{
  "n_head": 7,
  "head_dim": 32,
  "norm_eps": 1e-05,
  "extras": ["capped logits"],
  "init": "trunc",
  "init_std_o": 0.0,
  "beta1": 0.95,
  "schedule": "wsd",
  "decay_fraction": 0.608,
  "batch_tokens": 32768,
  "seq_len": 1024
}
MLP neurons of a small language model. Each row is named by its layer, matrix (gate and up: input weights) and neuron, and shows model dimensions 0-223. Each number is 128 + 32 x the weight over its row's rms, rounded and kept within 0 to 255. Numbers have three digits each. A neuron's up and down rows have the sign that makes its largest values positive.
After each neuron's rows, "fires on" lists the tokens most often at its 100 highest values on Wikipedia text that the model never trained on; "fires in" lists the words (lower case) most often at its 100 highest values on Wikipedia text that the model never trained on.

L5.gate317:136175114081165128173090131152150132188169148095121108130137103110133164154065107117125121168103094091179121074136112176159100218154184059072112139107153116099082120080128147151189077125146088109091165117204159178101152125101148148166118088131112116124141143168099167137107146151104103125138111140134133162158099172149091069118133170134074152110057115156149179138134129097175140083173121117115152085162143132086058081159165140085108168105113179120090100128142112086078105104125086149167107169151070099173154093064129119092092159103057119108151118112164139139180104163123173153173042116090123150121117169122160165125161103125141140153161133097115125116110103129104121186128
L5.up317:145183130124112113138073152115085175180175124121122164154089150100145098153092089186118113127107093077155151087146115115159105146134225112085094165100181112111118154131130139140179124105117132126147177096135140117131138097130159132094082087150110075100119205132123077152150169156138139101149128094142169135112102157114062141143118147146074149150137104163097147132099103132190131160197107050098123025108111105117075116192167114147157148132137169075115101115204103130099112118124132093114146161184152124165135097122120137132128159076130165170120098096198188111140103081134175149168134092139163093124101117174124140146157073176162166094112143129054083092117147113182123150092
fires on: " one", " All", "r", "ite", "st"
fires in: "one", "all", "lawrence", "last", "vice"

L8.gate119:136123096071107108179137123186119128145082185101163116112212146163148103084119175176067109129098146177120118153213118163173137201133089131137070155165113088138134084108105134138049063133146091161115093172128107142146152125115125131206099163137118156063137067152127109150123110159108081180143136087127100082098113173178166125184066151105134163151124139083193108128142115162175145140087184203071102120136165143146145147132156117121153161156088120183131116103120130178153120110136136144113115113112132151077149149077096131151138126158147116108137150159156107130150144120088084102143086132143075137125149137081102093152122198133106165152121131086091117117186132138093101196095
L8.up119:167188127097136087087127161115131062099137133114145200129115144120051123176098141123135188116101145091096113151126094117162123100179089123082167123068118074105077101103134124169083060122153098124115116131071114050134103093121078125142145130177145093182140155142128066106139200154173127114068148180118163142154176141125101137149140117113132141148111111126115134160100106169094087125111141141131126137111110118181135109198187124177164079130127141091100157128124065115169103121146114119147170081141155093131076093091070151122076181081103105139186095084133133112091110181183158160110176134134121096154111184131160149089189141098109093122129140118178080169102121118142157188090
fires on: " He", "w", "s", "th", "le"
fires in: "he", "both", "while", "his", "twice", "its"

L5.gate514:077144088079152140123133146086177128103146179103119059158080139200141185067075116080109201150137103096142142126129120166108128139123134157084128108109076195134120119128108121165135162153126127101181147178159149211171130107104119150119174120159174179157141104105136094107101110143129149149116138140117112156138129162083117131135088138197105133074139100147118111072125109109099096156166082124193062163130081140089145096178192094084153143107140153105124120136088122159145086146091191139172124186164112123155102103146157104175140158187106180141097112115117120107165079104128178130133107135151100193168116169104104094102188057123133129135073144071148164136159094114101174165143
L5.up514:089134135125160106073144162103148144123138165073156139187091118178127196066089056112114160127112036136180176126123141148121116096157072167075119066121088145104111090150104114125114120116102155111158139147130137149142144085090144147139204102113161196175134105103110084084084140124087146141131116145159105110241180097090100127158133130173108118118135096133125123095136087178108109140165117183121117129123111156079139096186150116050159118145139138104126175053141126149179133140105170094136124192195113107124073114140132188172150133146159136129069068096111111127149113123158217122129084127148088121150127155152116112107169117134145133171158147123141094179106123111142155156105
fires on: "a", " an", "ter"
fires in: "a", "an"

L7.gate373:148145096119140163121113088138137063150174096137139103089132131042119170135063133149080117103101111095128123106100142185145127107183101144151116152141161106113123142109102146160191111173101129104094090133138137146082153117107124139135115109081112165107144103145121114097085128160150125126087090205090148185136107174142170140132110177111090126100145154140120128127151171082170163163191061137082132127131147108033081137033147127191066118169137146121105093096083157133066101107120143100096105146179120155096108135117196089171130104156089145204083093080101134122172146125119116099193144062113121174159120102103101184135114115137169077154134084123122080108183115096136154108104
L7.up373:168114132169127152143169182100135130162197096166125074146094086077134123100161204120142110075164114119158130058147091108081101104137092069149178138238148122131161103107074159128118095124130109184119116112176104168084129114126117129039177161210154142137187133090143088084122132194085147123133125120145120181145114157155161121143115152130125153106119130109095124158143115156197160132141145142153159128110117120103128194145053141112108130137156114124095053126160203114096126122136102105172123132123105170107171174160197132109167107158175149102111100103127100162142165139137135129134117104161079142063132118118127096183137090090097105094101151111139138123147157105063093089105
fires on: " As", " as", "s", " is", " was"
fires in: "as", "assault", "assembly", "is", "was", "associate"

L3.gate89:125105107148156171076126158120139147141110125125148093147169109143123113137161172183074093147149138112133119095117114110191062131100172154128155125051096107097142071175172128156122140091138050143157094106161174159117149125115077121105168102104167130154172133117157055120089099144102137129075168134175081161133100131052164109183111131112109124128092108101128152141108165131126128093154220101169124158115117144082150131141112077128098105154202137128127143119157168124146174169092181113167119124044129184094122195091150136138102142194122082149164181156112117087129141141065127150191123147161117183183111098088177117129128202168109094182131143121119135160166115116125163110153
L3.up89:093100121119085131129089097129155130173142056121142097133111107086175137147108168152135136116153138145112178093113119096171144145096100135095162185122109076185092084160164118212102137117096107171161149081115158173128162136161150157091132131139136183179092172093101101095068178133150163169117150128110092130107111123092118175153139112135128114137177110074120138146111211127139076150169131171126092119114117077128130150104065151059111168216149142217138141096111111132169132099111168122075122161156102071153143200108171151179111151210068095165163126180121113103124149110125125111167142165112090161131135112151167141174093109138115077111092085152120116099157077112113154145123
fires on: "act", " would", " can", "it", "serve", "ist"
fires in: "would", "can", "activity", "active", "unit"

L7.gate117:134185068120141127092134165154118160103192157104145127165098104124165121137153145162074135113115077092072049164138152089100111149164077171143098183155126171158153131152093146142145116134075125141094139121142158089150158108087159149134098103086140109117151131104090150092112149108105108117120127076085063128112124186121148143129169175070120132119089169105102116117086118121149183113143126155122073193145100105128102173115175113151187124114111149095107072138093138189087164096104081202136165152090156139118081197120122084127148138107089130059083117145150106160091136112206154097177099182142157168174118178139096139153093208145107137135165131093171132107197110120093127107164
L7.up117:101127118096174144105154130170089116122166147075151055145101113204101183148128141112144106171095130142140172114065148128151141100133106115091102202149110186186175082167096110094174148179176191152128144123147164125112128150106190122064185118109186089084146168168120127113086150112117113178096129089102097067126116170120108162095124142137141160139169100094076120064110089116108178210124131183080134154136098095101155095165129129173153069148118093184150148115134142147095138112136107131122128210083155179119098179086115102088161123149118142116161143088084161121118138103107128090146133165117147110119119175102098118173133090136086152183150129075120128088140128120143063149103
fires on: "y", "s", "ly", "ra", "ing", "ed"
fires in: "they", "as", "reached", "s", "originally", "at"

L8.gate295:076094139140106178161094124181146146069113111139087122106098224096127106197104134084067096129127093132147104115064149102098104167170141148165098121110077145175139097112077117113183149135143137169148122090151110112168064146140105112214119110105131106149101105143082075133128149141099139052145095136112082159093150116130174136131100150118138164125129100122113084112164120120141143131104154128130120136122110170094127121108100159105092102121108166064074191096151158143133120162095149119085092159157125131119159179142106111138147153206166198177078151136185093152127131132160148086133213136169111135111130109106156111061146168164107094214093153120196120111176173144136097132099
L8.up295:124094114138124118153133151164110122161204104155086171064116153156087205121126103116132099173097097072203094120121124132091161136125120179158087140122138185131159123134124128150165159188086117112101141141125108158113169131158090120134183097125075118151093155145067111150210113144174154091094116099110140143101172116058139151137100093137138131108145095135097144069072137159137170128106135133124155178149116110108138118116074133129125127155085145095162161064088155131180127089124168161164208106165131059133109089163121169085141106152145158155096123032117152185162104177059114122134148108106137150178185178150152195086129124151129150150123151100090102119173162155165103149106
fires on: " and", " at"
fires in: "and", "at"

L6.gate371:140132100081155185098131157093122095151160133079127121152133127118163120205111112133077158062126199151132142135093094110154147153190107053135179124179080113088032137156129163141114168119098137134131098131120090140151110166113066110091161120163156092136066123118157120176158120145104152158129109066140113231147142144120134129062085165065102129105079153105164094224109149136148126115122136129130091144096138155121075134154146150121146094141177133108145115109163151159089111140102101157150093125125114145064164167134151157112067152132158124163093167208138128094102153161180135120143135091140110162112093124090122111053105159197089102156171140093141148182150124138128136140152
L6.up371:145154132149108123160140070153089096151120150160099177191120154169117102127087143125140166105172153141186130127063114113130175125155110094167140169109146069102064155132071153143155141115119104138162123137201039161101091140093176131118088098104126197118171065110177096145112118135093121144085046130175187162110152147100135133074089108141156174135109162153146126210164135136113199132144102118120130148061068119164090138097100156154110083145119112130154107152174180135104095126123133114163124147099113161111159099127184120108100113129170136182123131096164096097113136132105098107153135133124127169110127131115149110091083162106099112129196127101146028129180207130146104129169
fires on: " March", " April", " September", " October", " November"
fires in: "march", "april", "september", "october", "november"

L6.gate573:063174123120122163130147143188096117114078104135142124164090112111137174048148164139092113144121095119128133185139129140136066142126113132160131141100126092096145086134105173163125127126081074188098111174199155116160187143108080140181146082103132185114118175130115087097106112098083098129115111122148104127096071104054155145100128143041117120132137135120191151187138147157174154116166180152133079219149120129115078111155167092106105135130162174144085168115134163140129212129148174160111114095061132108118141204145158095182116122159135141127127154102128138092167117105140199138153164098139148170104092125118191094122086175081118132100123112121154162109129136140091155082164
L6.up573:127131154110076119083059185177034148119181123101103079180117079113149176124144142110107154122148102125162129193143160162162087102103157172174080145096151138115121131094184138175172158130113079173143121127165145147181129135170117102110092066122138165190115088084077156114100111085122107062056127125195140130092074169128100109098145125127133084127195110148166137143090122116110115110138138113134153147063162135129164150120124125102101138074173164183099170114163178082111179173104188118150091107065108121112118155138128129152144156137124159178150082159119130125147179106202158175111137076143129124135123101145150093161111110138088107123118076186134121114116071124109144131158
fires on: " would", " may", " will", " could", "st", " can"
fires in: "would", "may", "could", "will", "must", "can"

L6.gate239:143125093161141146137125114091128102193127188142087100149121128139116133152080121099082123145118147070140155144145095115062056144173197191140154107117132129143114110099105125141141107154120153092138073099127078130159086100130122126154073143100160148180190142165129079140146117134146177075124081100122074078158100146113087081127087151100062168145134182093132131122158172044078104091136117148112166201131150129102126111147204162127118176195081140098127076097150117139140125076167135172110129150139066097139148154170105102109091161132135131130111084090106149084119127185114180194118133133153123140158107142116184141095194133135076147147140119069096084138136052134096115156106
L6.up239:133118121120093097119165201152125143139111091153135077153030125108161091159146161121112132079145154165110156125238041102128110091149085179190124166146070113100108129147119110148105143155142120211095146132061139160137083130148113127114157117198135119125144122160181092098143141115153051124091098096094104102166200122126178091155102127123153119084120147120113102122135118101089138099137140186141095077128145108084116157163105161125141074126114144128147141169133111099177174147123142126112109167139132139120120161091126085162152138130146131237164096110126081113151124139147074115196109107087161090084131167179088090109132113147149118199163094141126132140156091153075100138135
fires on: "e", " has", " have", "ch", " having"
fires in: "has", "have", "he", "having", "she", "schneid"

L8.gate453:146149095128125135116152093167196123103138097139115115159165160086084173134102099165110127110123119118127092106091138122137056139122106130122107059081068103163125106079078181201099073132114110098090109119198112078117150069118130122132117170119092091089153128079133143109144151147179203133144035150147115108168113099113146091160095144098122160055081138125125136152145142112117122082081125136098133210175145200066124158094165172108144097120135123055055145146176113130111173127155122178133139161089073147156159113168173071129114147092151183123174135103131180124129107140087138172096121137120068164150152144134119096142102163096123118163123130112108105144188111141110137120072
L8.up453:132161114127142131034133096147092113126134122154122148110147161135125175138132062186102146138146090089147114142083157117137144134153114113152140148087134108055165105128058110103121129139131184143081100124174148087193147149145104120122116152138087143113182103108157151119172112099145208097126135091039139041158139187069115156138134154181133137124157131160136075151176102168144130119156121156113160100152092127156129146174158143099118134109126115160079102154140031151135174143101170142141179097164099093084131180154164088125092060163211079107133181137119109126107134095142129169146164119161077149169143117091100151111127076099106118084112058175116142110107110158188153150122
fires on: " On", " by", " At", "in", "y", " at"
fires in: "by", "at", "on", "final"

L5.gate306:101104059109171119137135121119159143188135194108133073131150136057089113124128156142131087099159099124158120153091120139120137165102162139177109129129119142093050068164120147181173129125115120106129132189111158143068043125131102168101121099149151124101163128193121137158104151107135111074135122162123120172117091130118135096124132137096071161154108126154172050141116107145126088121124172139163132145180120102152010166141192154147159114121122168100078129134109138128079110063117157138095065133141097140093172127117175143171074144084071118105127140153179131099122131067203130136130143079091079139116155126121148140118089145096100102140149110059177159105127135109068127104197
L5.up306:144089054114127157103069122150151137173123157135134131244166156079112131145092128120173114115217161194152105154125115076142152157117159146203132066055188111101077109162109121139148171085145097050117125130155164141103132123144146130108151111093104113120111120144154112206174103096105132124107166137146211105111125126124150126109127113073127135128137110097152124147090087182161083144176116165100140114130038099164096160148142111119147115143067138148125150099114154134097127109134142154137111132172167139170158152101125177170105099131092113142083120136145104165126145115121135110142157084101099084114187128139124158136091176108171059150110140094235118110138134129141058130135
fires on: " March", " February", " post", "put", " November", " Service"
fires in: "march", "february", "deputy", "november", "post", "posted"

L6.gate334:117099132102080171159124130101137157084111134098106084125123171098116173077095097153109163111035154106117158114095113158160096120086195130080131151093098126082130044098172135105109085130152135111151113179148122141103136136128114123201075135105172166163119122137102126100091149070152129127146113120174131168152094171143126087085068138111144133113138126145084135157120123133186144143143136065098082117128122134102139139164134094165126090093159164088181133193175128139112168110125146089148153151050058126103124113150166120119114126102114201193121141155142092092121198108149175162090159080147176151091126127051092134129215091071112142132112131067093160126104089140102168125164
L6.up334:126180103170103112152089097151104179154101117090120153101161085118056115183133126187102177134128117127127151092110179160142099116112112128095115067082138171133144140123183111108137111167138144057120126169078115174046183171160149152190062140161078103145078136114112107143180160146046130152184160089185149089126082087116144183141148134169098136115094116146075119130145112121128107167161149121130099143132162165182130134085154131161165104091118138139106105149119092120177126076135149147113127083174133080106127124137111163170091156099178112095195231091129169099150093095142115153142128112158088104158125094076186149163159130123095112111138139141138145192101102132165098128153
fires on: "d", "vi", "ed", "or", "gen", "s"
fires in: "individual", "individuals", "died", "released", "indigenous", "taylor"

L5.gate308:159137105135132123051120111148121121124086113181113073170099107149088182142175142123025093183137155101150099113073073072139133111157188125162138152108140099110107069153130126139072150140124086159114108137130142149131152139144072140146142092106151106206176149162142139126083127147105155134070144089151157082192078095107147141186080143137156123052151149127145092155106151088135135055147135084175152233113124100139121183129103100099088150158123109142120145149085181146111186134164157112155135117114128133120138142151096142103101133164091156134107170106103163121087096120164112118194140148145106139175099126118160089067105178190127144168178094109095126127161066129125126097167
L5.up308:137104107125109099079159055134169073126085091183112096156112150145118176087167126145130105149141162114177125164116114103124114048105171138103156154093155134202128120147089154135135133150144125060110140093101146132172171096118085144132091118112147140165144171151038100131150132151151193122117172102128147072110104104139141198120090109163146139083157153131148091141119199092149092129147160165167160142167165037155111163086118119113100126112115157170129148152101165175150173156168174122103192160108086121114130141118160143114095093130091123147136080083121121196123127109165116132155139159152119150163121119110196114085133095097037144096121036160085139106153075143110086144154
fires on: " have", " can", " has", " had"
fires in: "have", "has", "can", "had"

L8.gate456:175062122061174176141112130117093139144136154137144107087132144102113149071144126162080149190094117115111106125089143147143128117150111114124139115074141120132143147140076179202101115109180142101107091180175128129112129145165127110154164124110143084079102085120101140146140122167050169160126105129175110136164091140106140096083125160098159123075083110092128084091151183163084119079139085101125135168090133124109118143134185113086071141059134155093092069129146053137158106126094145099152112124140128136103082101141082137110063123140204185143140121096185141100160086145090235101135127184127084102103083125070117145164134152123059078106119100157129139114155113149119154131181
L8.up456:173066106085203121180065143127132135155159167113107143090174127085137119120042129138128029090123125120140145113156116096176154149134077143108087137173116077123103110122050107144114166195118127179090105173125119105143152138103064124147124167161144103102091085156166116155138147155167163110061150084151177108163103121104106107168131108122118175147088127146138151145094077091141164155142108175124091132098113087135139152093086139140186092099158111144111102117127129131134142148106074191089120125139181117089119164157048077139139107080122122127121105146153127071123114148163124105180186140156072082085114102166100199156080177121163096141132079099123160132174099116160137133144
fires on: " the", " of", " The"
fires in: "the", "of", "then"

L5.gate383:186126124108144143169096162138150116154100172130068107114078073138137162102162147092104129079119145094132131160077102164081101129089098131114166140132127127147083124095127147145160108154134110201090095186164144130054172139125057169131061134124126160119180075110081175138140078104106170096106073144123123128195116224186170078133110166125096237112122106086133155130142126103120161101138172165049142123152152171160076095110093170141138131135109164140112137174143133140104135206162134111117166128145095144121184136088120108135119168152147110173154171164078095120156136121166157157073134146120115169130120112059093153133132113161163147066164153135124166116154115135110121133137
L5.up383:158123118141107138112119141114147097125106152102098132173086048122115129134143089128129116092161150134072204105045114134114128092103109138119154111160105125124107149098159124093140146156152114117200100154162113121080109110104097139113081099102128135147142118119135114178166073115045102081108084133064196136111074169129144089094110119131085190149152104107120147111153131108084147153082199174133160087119134128132102088085119173168130114149094142098106132159133107156079126139141148065114180144106177121124130118096171158136133124119185132205136175153149187130141170083166135150050130180069119144180109097115114178158109074206131164095139153115088127131119128151218095176088
fires on: " music", " film", " book", " album", "ill", "y"
fires in: "film", "music", "book", "album", "albums", "books"

L6.gate295:121041081107139192133116147098120090091110199075148124121097136164163159120050157157121123132088152101129174140123142084117103141130067114169088152111110149166078105129102175147124109095106135168108102106170095130126067102162121133187111173091153146147076115098136107116136103118142165130060094132087084094073064169181123140137132161160099170128145097107065098124075174139124101136142105146055131168131146141133146113122169115113094158131136127078169108146059118176137151117132168148161054102067119099180121176096147127100110172132120093142162153177219122157101110116142140122149153143132105142135097099081149166106147141076141123071143052173156147070136078122134119117104
L6.up295:152046097148131148116132223095120155153075139113166120164067169161198152135150123123134157120156131133140131135180112146134124168176082153130101170089103108149141155117115127153041133114186122117107145139126081112145072146167105129142114190068122165133100130128158130167123097106114125126071129108121073100106057137160118128212098088104112132088132148120100149137104106087146045156120175176064124107138102189156117111145164119168139133080099098083130089080154129140136130110097178102194048127112169155100075174080119143118132114167093157114131095161165124097162048155125115130079093093110137134104128143142140169149088144115135128119100126204105079097098149121108108084124
fires on: "s", "r", "er", "e"
fires in: "s", "its", "your", "his", "he"

L7.gate387:195118076163156171161183127156129102105134140135176126097170123139089165121154128176135089136092153138142149145091126079114146111113110098119132139120098136076072070082101097136197134094130091119148107129091161146112084091089129162168128120149127123138161120081179118125128095137151102096137149118153094155105141151115196161178049159114132176117135149129097142190053162132122147069162164099057130085190158118111070143158189109174182115112155113153112109113127135162172163138125146141124092184066127134112086144149191099111058123089089171185146126139101076139117065105181160158083134161123125145146105163082112118128084116177097127148158108109079108127159162088074180126166
L7.up387:080132092143124101115141214124130122087122131111120148232126084077109163076115159142118145132144168064147085155124176139122099145111140135104143132110151139146097110176181170127129098116113233078114125102130134124127176102184090098141150109132126074141133082135119141213140141175103122106076082127093139184121109142156163107165136089061154132136127120149093108153131117132092122148169153053175123110110101059038120147117121096109101137124120056160101119101119163136104170168109071120140121107073153132147153106119149110153104110129171152182121133113101108184095155101114109183135098107146137116205158169113131175146140134052162150086121180112136152139128129118182155143060
fires on: "y", " time", "ly", "day", " first"
fires in: "they", "time", "day", "first", "previously"

L7.gate28:082074065106102131088161081117114092133145083186076106128125163138131076142084131141071187077092053074138123120148123170163089119154096096167127202114117144072130124127116126116151143161124144188092076102074105138118120099132155088154038118151136149117145137179155140122091123125108125120099103180097119126131137107115149136145128126138141101125142175093172112139164167124147104130158111080083144061181082112084126127090172112112137161173153116144151142127102137116152143066167121128123096124156096125104156136108177113108148132195095216119174181126191129105211149048101144149171142146145088067189099073128169138073129118094149130149132086116107148167122143155134152097117
L7.up28:165142118117151122105181171157140085183097095148107127162119135144098160154125139130121123084071138109139124142110159101087114109159103150123108152174130099142115120165062148131137171115142087126135122167136083147174132139135036164185130074130124159120148138073183138109084078140082137160145172125106106141122075137071118091126043136140127144131157107154155101115105091129109144170152144153117124074150111157111078114184138168186178064116120105126093137186122155096173150152104154093194170117121111153150147205084108062108097147144115149165087048125160145092190093123129145076111116092068045169119121113151140104162134121066103145127156137107153170079177100098087131074111
fires on: " was", " is", "ough", "li", "put"
fires in: "was", "is", "bought"

L7.gate195:103103128109163121143142126125135139134148125097049059131063135150121079086141117099152096148128101124157148134138103136076143156090140156117120162136054143150133092127065122121148129121108168066129111108125137130068100144162092131106112119124141120130123160147126125120107123112111206146200104164163141137128111144107199101122058133093075193092145086158158129176127144097056141099119130079127067158182160152171111127113184108169163101148179201139101103142089103059115159117133120092147135157121122086140121129121194127082145156097163162083132196100068139112118075064150142117154076112177081118100129104131138116086112072166164194149078124168096064074130128142105173132143
L7.up195:116087164130102131112196111178076209214137110148130082117128116152090132084127172140104136145122190149143108148180119092122146108129122090117127064110150081125107100110107169130172120152103180162147144130162135122174176206122130152078123169124097094103127159119162168121158095100066182108124150109125137120065098135115163124094068105136150160146152158104113101107129167159138093135107136115154108089138143048086083188090116158114161156186101145120134134156111132111158091132179201118149168170179079147097129043151156099105073117149097173116098094065107144117098115105121062124173129151151089173148126149137170120124073108149156162127127118148076158146164116133139130146049
fires on: " was", " as", " served", "ated", "te", " and"
fires in: "was", "as", "served", "participated", "and"

L8.gate537:100135096134147156088170182167139096089127157171122113110146096154186127123089150188057110095048125121152116125112083092144106160108084149116062136143133099117119099110086177248131112118117060129066129132135128115108152122186096156156154118129206137124130113191126111134095148152116130129089070165097082148147122166155213105148110148153166151106122120144122106176098189095128129145141168133136172195127181099100106138146147129121130155158145132101109087127107123139118151122150176197172133128092133142148080140159147090149119177153109162145133163090182161105141109097156191082162153120111118101155106166100136136100101181182159107100125106133116151108203056133147196118134
L8.up537:111109087174097134146127159157155153120158098147098147142136143096141130096142150109146137134075143158153133166157161156170118097123113144157128095158119090132155184141112121136111063129133068115121117076079101070120137123144173094172136134144141195054081173160155151196143116126107148161105189122203083104155181114147175140174132125146143082080114111115119141129106155080071172139126160128079163186148159174114085110134207164125162203135144194092111182084181048136169126136118146127175181110090189062148126147189158112091153165143073156176165108111109102127107108107167117127151099134145145145129118169117113123126092155198105118180129126117130164112151088132131170119166
fires on: " the", " This", " The", "ome"
fires in: "the", "this", "they", "each", "some", "which"

L5.gate424:154148105122136148084120094181149156121081141144114110166090130126134156117166158105082063123155190108196058144105103053133075145133178088183150153091113110108096101117108156146127121132125154180100106098154114135174115160118085149158199098122103149136140109145117182104097130155088119127147112112196147102158078121165184121149115145133137169159113107157142097207126117109177134104166176134165130181151133129125056154141110155113177159129179117171085146165137176142079131153168174173095131100093114220095158190124131111167140152136120128157150147134123114128145067092106118151151149131090068169118115134119180083093105153144101161135137093185125108160179070150148174082198
L5.up424:111132057119111139057077081194108128158128054168142136136112123138146158096178113129140055167181168101181121159130135114111143063141190143175150146084153110167088127121117111081127154161123189083154166120145116147152124164145126139128130112180118152116136143132097173142084157124127157135140117087127134084101075086178123124163167102138148155171176107127145120125129086156159106171117114128099152114106102064140107138126052161105151182101151104151124122150106140187097150156178160142067124109108103199150185167104144115167131103162117086134052113134136108170098127124127144148146071166094093097124100105107190045152098123138106114103118191204174104103143057138167131144144
fires on: " can", " may", " did", " Tra", " could", " Gra"
fires in: "did", "may", "can", "could", "training", "trail"

L7.gate211:122119126098138181105077140109166122172126128225141095118163175138111125146136123150090104140141142107118139083103108064147119122153151123127174134132092097106135108155067129144078117142138154071073140137123125114151180140138028158178088164151135123142119118138040142141057137111151147172092126155154090093160099128122177114109114126106123096122099105130096108177154135065118119088091133087159099127078113183113094086117210105138170176120133160141119064175137110136139120066130136136128104085128182098124109092163050141140135160091137086067173146169175103091128124153133093103125103094155110160129102102092143050168165172121136158153143121090151131090145039078165166104106
L7.up211:184156142137123100139120150127171148114166135146053089192130161137131155179198161106091124167098142167168078118136146088096086127124086198112109189122158123089130189170107165162129171098108146163088138174166153121129126109192106162126097166115160091130111114154117087123123121097112131135122126158145166133106183122141153082184087143103091113090158167135222082129152112079053121123165136112137131164155190161150069124149125157119121115108131113123107145120102072185151121118142039119167156099142167101091219152146113078111100140128155095164059135139147133086151079126105164156108130121118166095086121176123173111132105124133131189167115135081174136139119127137095152074081
fires on: " who", " have", " of", "w", " having"
fires in: "who", "have", "of", "having", "when"

L8.gate125:070153065127127176131125090147137146133183120131167128139108120102110165086139168138088163111122140130153101190138132079118133134121155135168113169096133127183089066090080094133101126144090186117094126136110067183118063178192129129070156137140090157129155114133113116157121143120150168106151174138122123107139173108162176129092093165143128122117230097123158067078166131173136070136166122163133163108189085162100155103169168122108029143136121156096123138192097118122156093185140141094140120096113085126150153134121109144130138127169144111163146073068186131099088086119109143111149087124161098083200122076095180124152159099066142094151116121150114086071124114103096119151113
L8.up125:122162165109090127084104159116076098128101193180143162111104120118173125133127111124095135100088162165153119138140082133148159102132096110144108181134086074157145133121058093119116140164096155188121074173088086148152112112142181093112184130099147136119081135187172176143155114151092142223121117154081088118188150092152125139109099148134134159109134179112202148102092128140227137131157151084089117130129163116117105161186138167103088138086150134138138122106114129147155190152155151188073181136094183117133126151079060125176146132117150121113112116127142155100211143226198096134110110120170159122105127122119124077075095146129156136104109149089158094130159134137125117095152
fires on: " of", " in", " E"
fires in: "of", "in"

L7.gate208:123107035142134131109116117120182107099126172128102158126156136096151133108055096121075147135124110140142104129119017157137119126129181147136132125096108165187083109140090097180087115120109099129121091163178139111100103144147096137116165153112113161099163145119139145139068163147091172158081102111061085157127139139108121126098145187087109122079185114162143090125101114134130070115180107095116163106138125111123097136149158082153106141133109155152106082188048162193092124129132117039116175149139136050197146112140153126100108102072061145162107139071122135134174154110138150156187094131115165131202088107112107155129103091187098118136126100166184127119138094139141158083099
L7.up208:205103138130161138086120158129089144092179141123127122141156135139147128148096123112123075131118077092100104198099135138137121102090124184187137145083117090151135087197125088176154107148110108116145113091170130137099052103107122101171152190102051201093123161199146138117166167178105150096116109145098134086105101155151141111139073123135118140168133112162130143145077159059148091127143126111140176125162126088181152150172134086144148189203173185146120158190119184158151121119128099101103089066154182110156093102142166092090162118116114132157146168123163115138108124127144119093141136152106146197108123112165070136122128106106149133161147131074073155069167154107191112085165
fires on: " be", "ly", " vote"
fires in: "be", "votes"

L8.gate336:120099098126135111092135148125154149162147136122128107113122108079167128165149089188086141100155082139101121139125105092092132199110121102128070107136117145086111131175150124093153200115133155159210097104182160121092160133116122175126113139071167123075134182091107184151154170112095120108147094123171111089153113081171150074150123125176095138176160140084117094194117145138181169078092150058133125163148130160102127122060127096123126128119126125108177054169126172175107097115140108129099091121044134135145135119066173124185177112139154139097137107207145137088132149101126191139143172147147088126042141150125138083107148155150116146114131115080143107181166142110070117109194
L8.up336:127136094062168125086126110087124128148175199113102122092217088092101135150129145194080156101079116120140092094147102134141102108115074140118147178099140108146160083155088150130131113179156114151147132162153131129155111129128103171100113116087174141086153120137167141134083193090119117149123183174168121157086141149119180158075193125117138104145204118110161068116127110100134092099112108099173119091177133188106104123149104120151085109187157090191087096125079125085145171080118058147165132178167114126130155082111131114114129064150172132142137095095149127130130114140114136128181133063158096145139128080198086160130056162133094071056146122152100117138135102143101120081134
fires on: " was", " is"
fires in: "was", "is"